Part of a small language model's weights: width 384, 15152 steps.
MLP neurons of a small language model. Each row is named by its layer, matrix (up: input weights; down: output weights) and neuron, and shows model dimensions 272-335. Each number is 200 + 40 x the weight over its row's rms, rounded and kept within 0 to 999.
Before each neuron's rows, "fires on" lists the tokens most often at its 100 highest values on Wikipedia text that the model never trained on. A number after a token or word is its count.

fires on: "s" 28, " all" 12, "and" 12, "y" 8, "my" 6
L5.up860,227,314,262,261,175,165,261,164,220,175,162,175,197,119,256,228,226,151,189,190,177,155,195,194,173,174,188,297,200,201,140,271,175,170,204,232,203,229,209,185,194,293,227,215,239,203,176,210,144,83,261,233,187,172,213,251,182,214,204,174,201,153,141,180
L5.down860,186,140,195,157,225,256,197,238,205,174,235,208,175,260,146,222,140,149,186,199,243,198,264,233,202,214,253,104,174,214,222,210,236,200,206,161,177,122,154,240,188,124,207,212,249,163,206,238,230,272,126,164,265,239,234,129,106,152,151,218,213,211,274,195

fires on: "s" 21, "g" 18, "t" 8, "en" 5, "est" 4, "n" 4
L11.up469,198,194,212,244,116,233,236,186,173,220,175,161,261,183,229,255,251,140,147,237,206,256,217,235,176,191,200,202,220,267,262,176,167,269,207,196,290,206,227,166,157,251,236,207,182,220,223,196,183,204,181,150,194,175,216,189,206,184,171,153,263,236,189,212
L11.down469,208,132,117,188,217,295,167,195,191,177,229,238,226,177,163,242,121,253,188,246,189,192,265,144,209,233,168,157,152,179,131,176,118,221,191,181,204,187,227,189,244,187,185,169,195,120,187,191,158,184,250,167,203,225,233,217,203,249,181,198,116,244,200,128

fires on: "re" 23, "d" 14, "ru" 11, "de" 7, " Ru" 6, "st" 5
L5.up939,169,124,198,175,196,227,183,283,203,140,170,267,155,174,159,167,247,139,212,156,184,116,152,178,169,237,190,180,175,251,230,221,230,142,215,162,179,277,238,168,171,165,130,190,259,216,205,158,224,240,207,231,191,216,284,162,199,248,192,245,210,128,204,183
L5.down939,229,165,171,215,230,200,126,136,287,182,178,201,228,265,245,185,242,294,215,229,244,242,135,159,231,120,237,188,214,167,224,162,209,154,207,221,211,111,152,182,181,229,143,209,170,247,188,215,215,222,185,188,205,228,132,235,153,179,166,146,209,168,114,176

fires on: "." 26, " New" 22, "at" 8, " Port" 7, "ang" 6, "ing" 4
L11.up85,230,217,248,176,224,208,211,95,188,176,231,148,194,229,255,194,218,232,191,233,164,267,218,166,192,232,192,148,198,245,90,134,241,257,250,245,236,218,156,146,166,245,287,173,233,216,238,155,185,184,230,201,238,169,288,255,255,189,195,161,214,190,167,251
L11.down85,203,233,215,229,158,180,232,204,202,224,240,252,274,190,155,191,168,149,175,188,187,218,212,175,197,168,145,181,250,170,184,196,162,236,133,207,180,223,232,242,209,241,157,173,143,121,201,236,186,267,171,239,170,262,245,229,277,211,186,209,190,193,225,203

fires on: "ie" 15, "son" 14, " by" 12, "pp" 5, "s" 5, "ers" 5
L5.up988,210,195,151,183,183,178,231,257,157,238,157,193,269,204,227,284,275,245,194,228,221,215,220,210,212,210,230,229,241,190,245,263,161,223,256,151,275,159,247,179,294,214,252,197,228,193,166,158,174,270,205,185,183,191,182,161,214,226,244,189,145,228,181,189
L5.down988,199,223,241,217,185,130,227,176,201,234,235,244,185,174,190,185,195,189,132,180,170,180,153,199,172,254,147,206,199,260,206,147,217,257,181,142,186,201,180,240,212,191,211,169,192,179,251,177,116,165,186,166,194,220,166,260,130,158,266,258,162,176,174,247

fires on: "s" 22, "." 20, "ite" 6, "ing" 4
L6.up704,171,232,183,233,173,230,155,132,233,225,179,141,210,212,173,150,142,205,199,197,148,171,190,198,183,161,188,257,235,192,170,206,183,185,250,160,184,198,157,150,271,193,187,135,178,173,179,180,142,177,147,184,152,202,101,200,171,247,185,162,215,218,211,166
L6.down704,141,155,191,213,120,169,165,201,156,229,219,171,198,203,190,164,235,165,222,206,208,205,183,220,175,207,230,106,150,190,224,110,183,167,240,127,243,150,223,230,226,210,244,215,185,183,216,168,171,161,180,195,205,166,141,144,213,152,269,225,192,198,129,212

fires on: "e" 35, "a" 11, "ed" 7, "n" 5, "s" 4
L11.up483,218,228,228,207,153,158,238,229,173,215,217,129,216,223,173,211,189,200,136,181,162,184,144,213,219,219,226,200,233,221,207,205,161,231,232,231,183,199,168,181,215,246,215,233,222,258,179,192,171,209,130,215,170,267,222,232,223,131,169,177,215,221,162,261
L11.down483,239,224,230,229,169,238,156,217,236,227,210,196,185,216,255,145,163,246,239,158,194,173,203,152,158,251,281,157,213,169,183,136,89,223,131,193,252,206,269,185,184,140,179,229,184,136,200,162,256,232,231,179,247,196,152,167,247,251,160,252,158,267,185,146

fires on: "\n" 55, "," 13, "c" 8, " and" 7, " has" 6, "–" 4
L5.up1431,188,240,228,209,196,165,281,155,228,280,199,213,261,279,238,226,227,223,200,202,214,187,203,233,180,233,196,167,204,249,174,213,157,169,231,190,192,114,195,214,184,223,184,208,230,201,214,162,136,172,162,221,193,125,247,210,104,197,206,179,185,251,206,215
L5.down1431,240,201,193,136,152,181,183,183,187,194,171,199,147,195,223,166,133,165,199,165,207,264,181,108,240,232,151,210,178,189,222,176,191,164,120,222,178,222,188,137,184,192,196,176,176,249,182,287,165,234,235,183,262,203,179,273,252,173,122,170,204,187,160,206

fires on: "n" 14, "," 13, "et" 11, "s" 9, "t" 7, "ance" 6
L6.up1295,233,219,137,183,190,168,239,234,193,228,153,125,134,176,133,228,206,219,187,201,164,165,156,188,168,172,257,283,147,171,235,188,182,227,236,158,208,238,145,155,189,164,225,162,235,226,200,173,191,203,156,201,124,232,134,180,171,189,276,223,207,223,113,173
L6.down1295,124,202,231,284,187,244,201,187,227,217,162,234,293,237,203,156,183,219,196,222,195,239,200,232,193,254,249,225,218,241,141,236,224,172,235,199,198,111,224,181,142,238,161,268,230,203,194,176,226,151,175,176,190,205,151,206,259,196,220,199,165,157,196,188

fires on: "," 24, "20" 21, " start" 12, "p" 7, ":" 4, "ed" 4
L8.up662,247,194,238,265,166,177,215,232,298,151,190,209,215,216,228,154,155,216,215,189,235,185,172,209,277,234,170,137,166,215,216,234,182,214,247,184,282,209,258,176,123,187,174,291,154,221,132,235,256,189,274,188,253,209,263,188,117,184,169,203,207,316,157,254
L8.down662,200,209,213,110,230,282,165,219,178,229,277,182,233,182,156,257,167,172,142,215,189,229,218,232,167,178,140,242,201,212,196,134,201,208,156,248,67,172,138,225,176,165,227,146,263,173,252,170,121,209,131,273,184,203,155,188,246,276,187,218,174,143,255,141

fires on: " " 30, "t" 8, "ie" 8, "s" 6, "ing" 5
L8.up786,182,193,243,196,216,138,169,175,261,235,249,211,201,244,263,155,240,219,171,163,190,255,226,173,220,187,191,226,207,197,179,167,212,286,266,176,169,177,251,237,229,235,211,242,244,185,209,159,154,148,202,199,251,162,240,217,201,213,195,157,264,239,212,119
L8.down786,221,224,193,217,171,194,223,158,125,164,209,196,199,178,65,161,212,226,212,220,144,128,141,239,166,193,196,181,162,196,214,275,200,206,153,200,186,224,203,179,215,229,247,151,216,194,236,145,235,235,232,172,180,214,226,209,241,190,178,179,249,208,241,240

fires on: "man" 32, "ab" 8, ";" 5, "s" 5, "e" 5
L6.up1512,187,171,144,183,208,124,205,159,250,155,254,191,245,168,202,243,172,245,164,214,231,170,282,188,222,165,149,133,200,206,226,156,174,187,203,209,203,228,187,239,165,216,158,192,165,211,218,258,193,175,220,184,263,197,222,194,272,170,208,233,253,165,181,287
L6.down1512,226,185,184,156,197,205,248,233,181,222,175,246,177,137,181,218,191,175,187,191,146,181,179,174,194,98,133,219,218,223,201,195,221,152,186,212,239,187,139,165,182,247,225,232,229,228,249,173,207,175,198,240,81,213,171,199,221,159,94,170,231,194,202,143

fires on: "s" 63, "her" 8, "ly" 6
L6.up288,250,200,202,163,229,140,229,184,160,275,229,194,288,231,180,244,215,247,245,213,193,174,157,198,297,212,163,172,171,261,192,232,252,186,220,173,132,172,179,186,195,176,141,160,218,232,233,210,278,124,201,172,187,197,196,203,241,163,125,247,222,203,202,220
L6.down288,128,239,166,163,152,215,157,183,158,171,209,187,151,125,209,216,266,252,214,244,154,165,196,240,199,170,196,158,285,215,198,167,189,193,230,205,219,199,227,215,249,201,304,220,130,205,267,199,206,218,214,238,216,177,265,174,143,216,245,181,184,194,190,205

fires on: "M" 18, "F" 15, "S" 15, "am" 8, "R" 7, "y" 5
L6.up349,132,241,230,152,166,184,206,207,180,164,233,169,294,198,219,138,261,214,96,205,172,170,173,206,232,246,233,208,219,153,164,240,132,238,201,193,187,183,219,163,243,156,279,242,255,239,215,198,158,182,260,167,274,224,175,201,164,167,208,213,168,207,288,266
L6.down349,257,212,196,251,211,183,218,188,232,223,218,190,169,191,194,241,180,114,308,192,227,253,219,197,207,197,232,213,207,192,183,173,225,180,228,235,185,165,224,259,153,181,151,176,138,205,181,177,215,214,112,287,181,164,228,225,227,213,154,161,202,217,141,193

fires on: " has" 27, " of" 22, " Sh" 20, " Ch" 8, "ly" 8, " W" 7
L5.up425,206,236,278,161,199,152,195,213,231,228,220,148,231,233,216,171,259,235,161,205,219,187,221,73,228,201,259,191,228,195,205,220,158,270,258,254,207,193,179,195,250,231,197,215,217,191,233,156,188,117,192,175,235,194,194,242,155,158,228,234,165,267,223,170
L5.down425,208,134,221,203,159,227,228,241,174,257,220,198,161,64,201,137,219,185,198,177,197,164,240,198,177,243,246,190,244,154,206,237,315,238,204,178,198,243,175,224,182,108,203,220,224,220,220,230,201,201,204,190,216,228,218,201,229,232,258,222,203,135,177,236

fires on: "s" 25, "us" 10, "is" 7, "her" 5, ";" 5
L5.up158,246,189,178,206,225,129,114,163,176,239,269,205,270,158,184,295,124,204,228,239,167,167,241,194,232,145,223,238,175,200,195,252,213,185,193,281,181,210,171,210,212,186,185,199,167,162,231,267,177,147,228,165,261,210,212,178,213,180,220,235,290,233,217,202
L5.down158,234,214,208,197,182,242,199,156,129,201,149,180,199,178,190,189,269,230,174,175,193,175,241,275,202,218,173,198,168,170,237,185,166,146,185,178,248,233,233,226,226,134,250,209,178,205,258,180,249,194,194,244,175,157,241,253,235,226,157,201,201,201,254,233

fires on: "d" 29, "th" 13, "er" 7, "ad" 6, "f" 6, " Th" 6
L11.up310,155,155,264,203,170,111,176,262,220,222,251,168,208,252,185,142,210,196,183,144,104,210,232,170,250,252,174,208,187,191,191,153,178,241,271,202,296,148,222,273,198,194,291,171,230,210,184,202,212,197,245,190,249,191,203,251,199,151,136,201,178,240,108,199
L11.down310,226,189,215,203,138,211,232,192,139,132,210,230,181,167,247,215,156,264,219,181,239,180,212,175,167,165,241,162,94,204,199,188,215,178,165,225,187,237,163,181,188,146,189,158,179,180,218,201,259,211,208,236,234,262,166,213,127,210,130,216,215,174,208,204

fires on: " of" 38, " 7" 6, "s" 6, "ta" 5, "a" 5
L6.up1503,193,197,191,223,149,246,234,199,261,164,178,215,185,270,184,200,216,178,211,193,227,139,176,193,163,235,271,233,235,197,177,160,184,191,216,189,219,123,264,176,144,250,233,227,197,231,172,188,161,184,289,318,207,229,137,201,230,194,189,248,175,178,141,176
L6.down1503,255,230,209,184,185,164,199,158,231,254,241,209,220,171,264,246,150,208,155,241,202,239,248,176,203,154,154,222,211,257,211,236,155,170,222,237,177,218,131,181,258,181,157,134,221,212,247,167,190,192,183,63,203,192,239,226,193,199,252,147,211,168,223,244

fires on: " |" 44, ":" 10, "d" 6, "el" 4, "p" 4
L6.up579,178,233,108,200,195,229,211,226,105,275,238,146,164,173,152,205,217,253,205,103,204,212,220,218,232,245,247,221,286,221,244,206,147,180,191,230,209,241,191,234,297,201,224,222,210,194,254,196,208,212,184,176,208,222,257,177,174,307,187,219,169,251,183,159
L6.down579,198,257,206,203,160,223,221,246,188,274,145,219,184,243,167,230,193,254,177,213,144,195,187,225,203,87,186,237,162,252,204,184,215,138,173,111,192,236,224,160,199,223,257,222,215,204,222,194,204,153,265,128,244,158,274,208,164,167,355,179,188,175,191,195

fires on: "s" 23, "f" 9, "gg" 7, "ley" 6, "y" 6, "a" 6
L5.up1310,253,163,267,217,111,168,248,137,241,192,170,250,203,245,240,215,238,207,235,198,166,155,178,272,196,244,178,257,216,184,119,211,159,157,191,202,244,186,265,202,211,255,246,233,216,211,221,225,128,210,219,236,243,180,217,206,254,195,207,181,194,187,173,222
L5.down1310,155,272,137,172,243,229,91,172,167,265,214,187,191,177,208,200,218,210,143,202,213,254,211,210,217,189,212,228,211,193,248,172,246,252,234,138,186,196,113,125,176,211,153,212,223,240,193,155,252,226,253,149,175,190,213,183,153,206,124,204,195,282,240,199

fires on: "ce" 30, "c" 9, "ide" 8, "time" 7, "m" 7, "y" 7
L6.up21,254,167,258,191,177,215,247,273,222,210,222,182,231,95,274,227,190,193,187,189,180,185,225,133,266,211,190,167,210,197,174,260,194,215,237,200,221,148,220,105,242,167,199,145,203,221,176,168,216,192,227,234,205,216,178,240,232,196,113,143,158,196,150,311
L6.down21,223,275,218,215,245,172,200,156,195,152,211,162,165,241,157,186,193,292,165,176,176,199,153,211,139,195,266,101,246,154,140,186,178,149,188,159,162,182,163,196,175,223,169,223,219,169,191,228,214,182,144,180,259,183,218,239,125,179,284,213,163,192,225,116

fires on: "s" 31, "ty" 13, "b" 8, "C" 8, "d" 8
L6.up10,165,163,223,164,171,217,224,230,183,240,170,190,242,182,194,236,251,184,227,205,241,167,192,222,206,235,171,162,197,281,179,280,146,299,253,182,279,167,220,112,221,266,234,236,192,217,249,167,213,186,175,180,201,149,148,240,226,270,197,166,185,191,265,204
L6.down10,169,192,192,232,188,192,162,184,219,271,193,212,192,314,175,177,168,230,217,196,197,206,187,138,164,181,192,250,224,187,169,163,277,159,160,238,250,154,170,147,207,253,240,240,254,213,206,172,134,152,236,238,200,244,248,204,122,212,241,252,143,212,197,182

fires on: "y" 27, "." 11, " of" 10, "d" 9, "ed" 9, "s" 8
L6.up1234,172,201,199,165,159,212,187,162,170,179,118,151,211,190,190,222,218,212,137,193,230,201,211,195,216,141,184,160,246,234,164,172,222,225,207,162,225,222,193,234,203,137,168,180,224,252,132,175,181,217,210,252,229,218,118,124,289,184,204,208,246,177,157,190
L6.down1234,221,168,177,198,206,191,191,253,247,136,318,190,245,188,154,168,277,184,185,267,199,93,172,284,221,212,176,202,230,210,171,240,217,176,177,186,136,118,215,200,180,234,264,189,214,176,238,247,131,153,197,168,188,200,147,246,203,219,155,177,189,178,253,188

fires on: "s" 21, "t" 13, "ing" 8, " of" 6, "un" 5
L5.up563,143,217,261,200,156,185,137,157,212,183,241,188,193,187,231,138,189,146,207,154,288,320,185,153,217,187,169,210,210,221,230,127,232,197,221,210,149,166,157,193,276,266,189,158,174,162,196,165,138,152,167,249,226,165,89,221,185,180,218,159,184,244,246,226
L5.down563,207,215,139,199,205,170,254,241,203,210,154,289,215,223,175,150,203,246,252,206,169,83,220,145,146,204,230,205,183,120,182,187,151,190,200,183,202,282,206,233,191,215,203,223,195,224,202,209,220,193,137,168,206,145,227,188,190,226,210,152,228,284,169,183

fires on: "s" 27, "ing" 14, "al" 7, "D" 6, "g" 6
L6.up658,155,245,260,179,184,263,249,86,161,227,114,193,246,181,245,144,252,140,158,156,206,203,230,177,251,184,250,232,209,239,203,259,184,167,240,176,283,175,186,237,166,201,228,179,161,277,218,246,172,219,227,251,197,215,148,218,295,170,225,158,285,169,160,191
L6.down658,228,243,175,185,206,168,205,243,237,120,244,210,241,235,247,293,104,254,227,259,259,165,140,164,210,203,142,133,226,142,142,172,233,170,197,236,223,219,255,160,244,178,241,242,265,182,172,161,177,207,211,183,190,107,166,195,211,251,134,262,156,205,207,204

fires on: "th" 27, "ong" 12, "ing" 12, "s" 9, "ed" 8, "ite" 5
L5.up968,190,182,249,183,151,255,105,258,234,219,243,172,259,184,266,220,180,202,154,165,183,189,227,166,236,129,221,214,171,168,181,183,123,246,198,188,206,180,222,284,224,237,237,182,228,222,189,166,62,208,159,276,177,130,137,265,135,266,258,147,136,259,159,184
L5.down968,236,166,191,166,260,154,252,195,189,191,201,241,174,193,128,150,202,123,229,207,167,157,176,199,145,212,232,224,188,195,203,146,166,153,175,196,217,233,210,140,194,195,197,187,139,219,180,145,180,181,140,176,278,148,163,151,100,227,191,202,173,218,173,233

fires on: " |" 30, "ed" 23, "d" 6, "al" 4, "gi" 4, "," 4
L5.up157,234,225,190,232,219,205,198,248,286,216,190,230,251,204,182,175,128,183,249,175,207,203,185,228,242,154,219,225,120,200,275,175,83,143,254,129,242,183,203,256,196,161,161,257,266,210,206,191,223,215,187,286,241,276,295,195,173,183,260,260,204,183,165,183
L5.down157,142,189,179,232,214,173,161,208,200,235,282,157,191,231,182,163,161,206,226,181,158,214,188,161,209,253,229,221,262,171,181,217,284,185,166,252,207,226,192,113,183,315,145,146,203,272,274,211,188,224,229,196,160,146,198,227,186,178,226,126,172,184,192,147

fires on: " after" 42, "After" 15, " by" 12, "s" 9, "c" 6
L5.up449,218,219,244,175,157,162,229,158,241,259,193,195,267,229,200,205,366,209,200,201,264,170,191,152,205,139,260,169,240,324,175,192,175,190,203,82,208,205,213,143,235,242,207,213,198,228,136,148,116,162,190,209,228,181,172,124,160,222,193,190,177,242,162,246
L5.down449,159,172,150,248,208,221,166,212,164,249,130,202,125,211,136,194,171,188,176,194,140,142,139,177,188,206,195,225,183,203,233,179,184,260,216,303,173,187,126,239,197,238,183,191,254,214,248,232,207,240,199,239,184,209,241,295,221,205,216,182,174,142,224,175

fires on: "em" 12, "," 11, "al" 10, "t" 9, "n" 7, "ly" 5
L6.up778,208,215,256,187,189,135,190,170,269,191,131,279,258,195,208,220,271,175,75,258,160,202,155,287,161,199,169,128,168,186,216,204,131,170,223,163,191,201,211,201,180,231,216,218,202,249,157,205,198,146,191,267,185,190,227,197,216,259,154,189,270,195,249,201
L6.down778,136,227,210,245,230,240,213,191,141,277,262,192,181,175,177,206,137,245,201,214,182,233,210,189,194,240,258,206,187,192,202,184,264,222,196,311,224,208,163,167,195,242,231,172,185,219,283,198,155,200,232,167,214,238,177,207,230,208,135,282,145,231,144,124

fires on: " most" 23, "t" 16, " more" 8, "ment" 6, "s" 5, "ain" 4
L8.up1522,182,110,183,211,124,240,248,287,237,174,185,221,118,198,233,241,147,263,132,228,110,200,204,247,233,160,247,238,209,176,188,214,192,189,216,192,186,141,170,175,190,202,272,160,214,231,200,129,114,232,253,210,171,254,240,255,142,234,251,202,195,270,172,183
L8.down1522,178,196,293,207,236,163,215,129,192,141,251,182,256,212,190,213,202,175,247,194,259,204,196,196,225,229,150,133,191,223,201,195,224,180,228,194,196,212,220,247,207,227,82,237,129,194,203,226,186,188,226,164,197,184,136,195,232,191,69,194,205,210,229,213

fires on: "it" 19, "ke" 11, "gi" 8, "bu" 5, "ba" 5, "f" 4
L6.up980,199,183,166,201,143,216,153,165,192,172,188,173,187,217,232,191,227,241,213,181,185,151,291,106,174,204,205,227,240,209,199,155,152,226,236,218,205,138,171,181,218,195,192,235,278,196,216,181,170,173,191,220,231,130,135,222,160,234,96,203,186,221,160,115
L6.down980,323,250,236,311,203,250,120,179,270,236,118,206,223,180,208,180,201,152,225,164,151,140,98,273,244,160,198,176,188,116,171,192,159,202,149,212,263,247,201,191,204,228,218,167,216,214,126,264,185,173,171,241,231,221,253,173,248,242,203,202,219,181,242,216

fires on: "re" 25, "ce" 16, " family" 12, "y" 8, "fe" 6
L6.up722,118,231,245,210,140,171,260,213,192,141,143,213,236,187,196,218,226,183,209,119,213,188,196,144,267,186,231,205,210,274,197,233,116,272,197,175,243,163,241,149,249,185,173,167,159,230,182,123,227,204,205,240,208,255,176,181,187,249,93,178,184,248,214,225
L6.down722,167,154,169,263,207,209,167,291,267,161,173,220,167,228,153,150,156,201,203,202,169,189,177,147,216,257,261,297,125,184,200,159,242,84,195,246,162,198,232,239,243,230,163,240,211,266,218,194,212,251,173,121,209,233,255,196,236,195,170,167,184,173,219,199

fires on: "s" 22, " on" 10, "c" 9, "to" 8, "k" 6, "ed" 5
L5.up484,225,145,172,176,212,188,192,187,220,244,158,199,168,211,151,254,213,176,123,216,142,236,189,228,181,127,144,219,190,203,270,220,154,185,269,198,202,255,182,220,197,218,143,186,181,268,204,216,230,187,165,217,188,248,117,160,240,143,192,196,220,164,213,188
L5.down484,173,201,189,208,189,255,204,166,185,153,266,226,220,173,209,160,158,216,281,229,218,177,182,172,183,161,226,165,213,186,157,228,233,143,204,251,178,134,207,202,224,186,247,250,193,194,203,239,239,182,295,195,206,108,251,238,196,201,148,164,215,209,194,215

fires on: ";" 20, "d" 10, "ing" 9, "e" 8, "hy" 8, "s" 7
L6.up1256,168,231,253,273,246,166,150,213,254,161,182,207,171,191,179,217,231,195,236,155,261,268,212,131,144,167,201,136,290,153,270,155,116,169,195,80,148,177,142,207,168,199,161,226,148,206,226,221,138,202,196,182,244,164,172,150,189,240,221,141,197,252,196,216
L6.down1256,147,200,196,206,136,159,262,171,247,225,209,197,234,144,250,226,141,183,236,174,227,118,175,186,218,195,180,200,80,181,106,244,251,209,215,226,145,164,230,263,222,135,303,181,198,199,193,198,150,159,208,165,211,191,190,225,172,220,157,156,261,274,173,172

fires on: " more" 28, "s" 21, "re" 8, " group" 7, "y" 7, " Group" 5
L5.up1301,168,234,315,190,227,254,219,225,179,291,173,218,268,146,228,184,249,114,151,114,196,170,152,192,198,172,246,201,234,183,151,260,160,199,255,214,248,189,217,235,251,240,275,271,188,215,184,135,203,130,231,216,169,228,206,206,244,271,217,192,182,210,195,170
L5.down1301,152,173,87,120,187,146,190,229,228,141,200,218,120,159,205,256,163,249,195,213,206,184,261,184,230,200,228,179,179,217,258,174,215,230,198,177,183,199,218,159,155,162,179,149,194,233,206,170,185,166,180,225,251,111,146,192,210,121,162,172,219,177,229,278

fires on: "en" 28, "v" 10, "n" 7, "c" 5, "g" 4, "ro" 4
L11.up155,181,235,155,193,139,205,252,184,178,166,199,191,238,304,238,302,212,225,226,168,211,235,235,259,201,194,192,213,250,267,197,309,178,251,228,177,197,158,209,168,176,298,198,219,180,216,195,166,200,187,177,210,218,217,113,143,116,215,140,120,185,236,202,206
L11.down155,221,234,192,209,210,208,217,192,212,164,183,276,179,164,158,153,207,200,176,283,123,208,177,161,232,170,238,193,175,241,224,149,134,211,133,249,247,250,136,178,242,225,235,203,225,244,146,169,209,124,189,137,206,215,228,250,207,203,187,219,89,179,163,190

fires on: " began" 19, " start" 13, "ed" 11, "es" 8, "om" 7
L5.up757,315,191,193,191,102,149,202,221,176,219,237,200,204,266,224,176,131,211,162,191,222,144,191,223,266,148,121,179,204,221,211,192,182,210,238,232,287,190,183,135,162,209,198,222,181,198,273,130,231,149,235,243,216,254,187,269,156,186,187,152,173,194,231,170
L5.down757,74,203,213,172,224,193,222,170,174,247,196,269,158,144,173,190,194,103,209,202,217,225,214,178,97,192,147,170,211,259,133,155,197,218,192,201,120,209,157,197,211,207,249,131,152,201,159,232,111,280,189,198,122,207,224,207,208,170,229,238,275,213,104,182

fires on: "M" 21, " Th" 20, "mb" 11, "th" 11
L8.up685,145,249,249,225,220,145,187,240,233,211,178,166,218,208,241,230,205,166,231,119,171,200,253,166,289,198,189,159,188,304,144,202,187,223,208,225,206,260,203,210,239,232,255,144,198,179,188,200,95,159,182,166,160,189,256,277,240,200,135,239,165,260,118,171
L8.down685,211,159,217,184,207,205,194,208,190,198,176,266,189,181,156,180,146,230,175,178,234,173,210,247,170,201,234,255,180,167,213,170,241,228,187,204,146,183,264,210,182,206,161,188,192,214,182,230,276,196,288,205,181,136,134,135,172,194,228,210,273,136,169,244

fires on: "n" 16, "," 13, " about" 8, " of" 8, "ies" 7, "." 6
L8.up281,197,172,219,174,252,178,193,282,240,230,157,214,230,273,171,251,270,164,252,260,140,171,205,243,187,191,203,289,215,171,265,202,166,152,260,212,216,250,191,237,165,204,189,195,199,225,177,160,181,176,188,174,199,255,159,150,289,191,232,277,201,134,174,172
L8.down281,234,211,168,247,224,197,220,183,228,165,239,197,193,190,126,208,175,266,170,211,145,164,207,169,155,206,233,206,221,245,162,207,185,255,205,178,222,162,238,223,232,216,210,193,220,215,195,248,195,172,211,253,262,177,155,246,242,172,170,172,180,206,138,247

fires on: "-" 50, "|" 19, "," 14, " |" 11, ":" 6
L6.up1054,181,232,189,229,168,232,294,177,122,251,250,163,323,139,199,174,178,170,148,199,223,213,209,223,228,162,172,215,138,217,187,250,203,195,291,142,247,220,216,149,280,200,279,232,243,168,262,186,199,162,176,195,182,212,236,161,212,284,192,167,219,255,262,193
L6.down1054,230,214,200,191,97,209,236,172,221,236,203,254,220,180,173,273,207,151,164,207,216,224,199,164,253,234,182,194,198,260,247,241,254,178,175,214,166,172,186,107,258,216,192,233,183,181,210,196,122,232,147,101,177,170,258,217,241,179,362,178,149,152,232,180

fires on: "a" 40, "ed" 12, " M" 6, "st" 5
L11.up879,261,154,190,136,159,189,208,189,190,206,190,155,146,224,213,220,200,212,99,153,287,190,153,305,225,90,233,235,150,193,184,208,220,213,166,214,234,161,151,231,236,152,225,196,149,152,224,210,238,186,192,205,157,186,207,259,207,217,150,216,292,219,181,207
L11.down879,154,206,264,176,181,307,230,174,294,171,175,236,238,188,190,174,177,168,214,230,157,175,212,217,227,222,167,255,243,199,182,196,203,166,224,161,192,252,185,161,196,180,216,242,232,260,148,243,211,235,202,222,282,211,216,226,166,196,203,184,239,178,232,233

fires on: " States" 27, "." 13, " $" 9, "press" 8, "\n" 6, "A" 6
L6.up1062,178,159,171,214,192,239,260,235,176,181,202,227,256,215,197,148,259,282,152,141,149,231,213,149,196,151,244,286,212,268,185,233,216,255,240,194,198,201,166,177,163,155,249,269,226,233,160,178,165,201,200,145,244,195,267,289,252,267,202,208,236,195,188,219
L6.down1062,227,185,139,237,165,275,183,149,180,148,223,183,201,193,271,237,239,91,163,217,233,166,167,200,141,291,211,95,190,191,203,195,145,189,159,131,137,234,131,237,233,254,168,167,249,219,187,144,218,204,175,183,131,178,184,158,185,213,219,227,230,247,257,169

fires on: " by" 20, "A" 16, " as" 15, " and" 10, "," 6, "E" 4
L5.up625,245,279,171,195,161,199,208,177,241,188,253,215,263,159,215,178,253,209,256,226,216,226,177,179,175,241,191,191,238,220,217,180,183,166,252,142,194,149,222,203,265,253,240,196,196,275,185,134,148,136,158,164,154,169,154,185,207,219,206,195,166,157,165,220
L5.down625,228,159,217,177,118,146,214,185,229,233,137,172,195,202,194,200,148,228,252,97,168,133,159,266,222,222,104,173,192,191,263,184,200,118,141,198,198,201,224,204,248,228,197,212,203,202,196,259,204,225,313,233,241,256,221,249,179,245,151,202,247,236,203,218

fires on: "ck" 16, "d" 15, " Park" 14, "in" 8, "un" 6, "s" 6
L6.up887,115,166,147,193,198,246,213,188,185,162,179,106,282,184,265,251,271,131,279,284,233,204,150,253,216,192,196,190,133,204,198,208,160,297,201,154,202,164,205,167,224,225,216,246,290,216,193,138,205,205,222,256,196,212,235,222,169,293,174,209,175,242,201,271
L6.down887,185,160,210,203,265,256,203,280,198,190,213,217,160,214,180,196,201,261,200,142,253,123,201,153,207,174,213,202,252,70,148,151,241,228,164,209,229,188,210,255,203,187,202,141,147,249,238,290,239,219,218,231,286,164,178,266,193,147,213,236,131,185,188,253

fires on: "us" 24, "\n" 24, "R" 9, " describe" 8, "y" 4
L8.up1090,265,216,209,184,195,240,214,160,127,143,220,216,201,161,220,132,194,260,181,237,154,219,142,208,251,268,178,275,215,170,196,225,134,202,234,142,237,243,216,242,238,154,208,234,157,191,194,279,110,205,135,198,209,176,147,202,195,131,218,179,210,230,220,281
L8.down1090,176,159,168,132,203,173,171,188,223,242,226,200,205,288,236,231,227,163,169,175,208,180,203,183,133,173,227,229,201,218,214,214,204,181,207,215,231,188,200,217,173,165,154,152,241,211,168,124,272,215,207,259,205,187,205,152,166,244,222,170,162,187,143,141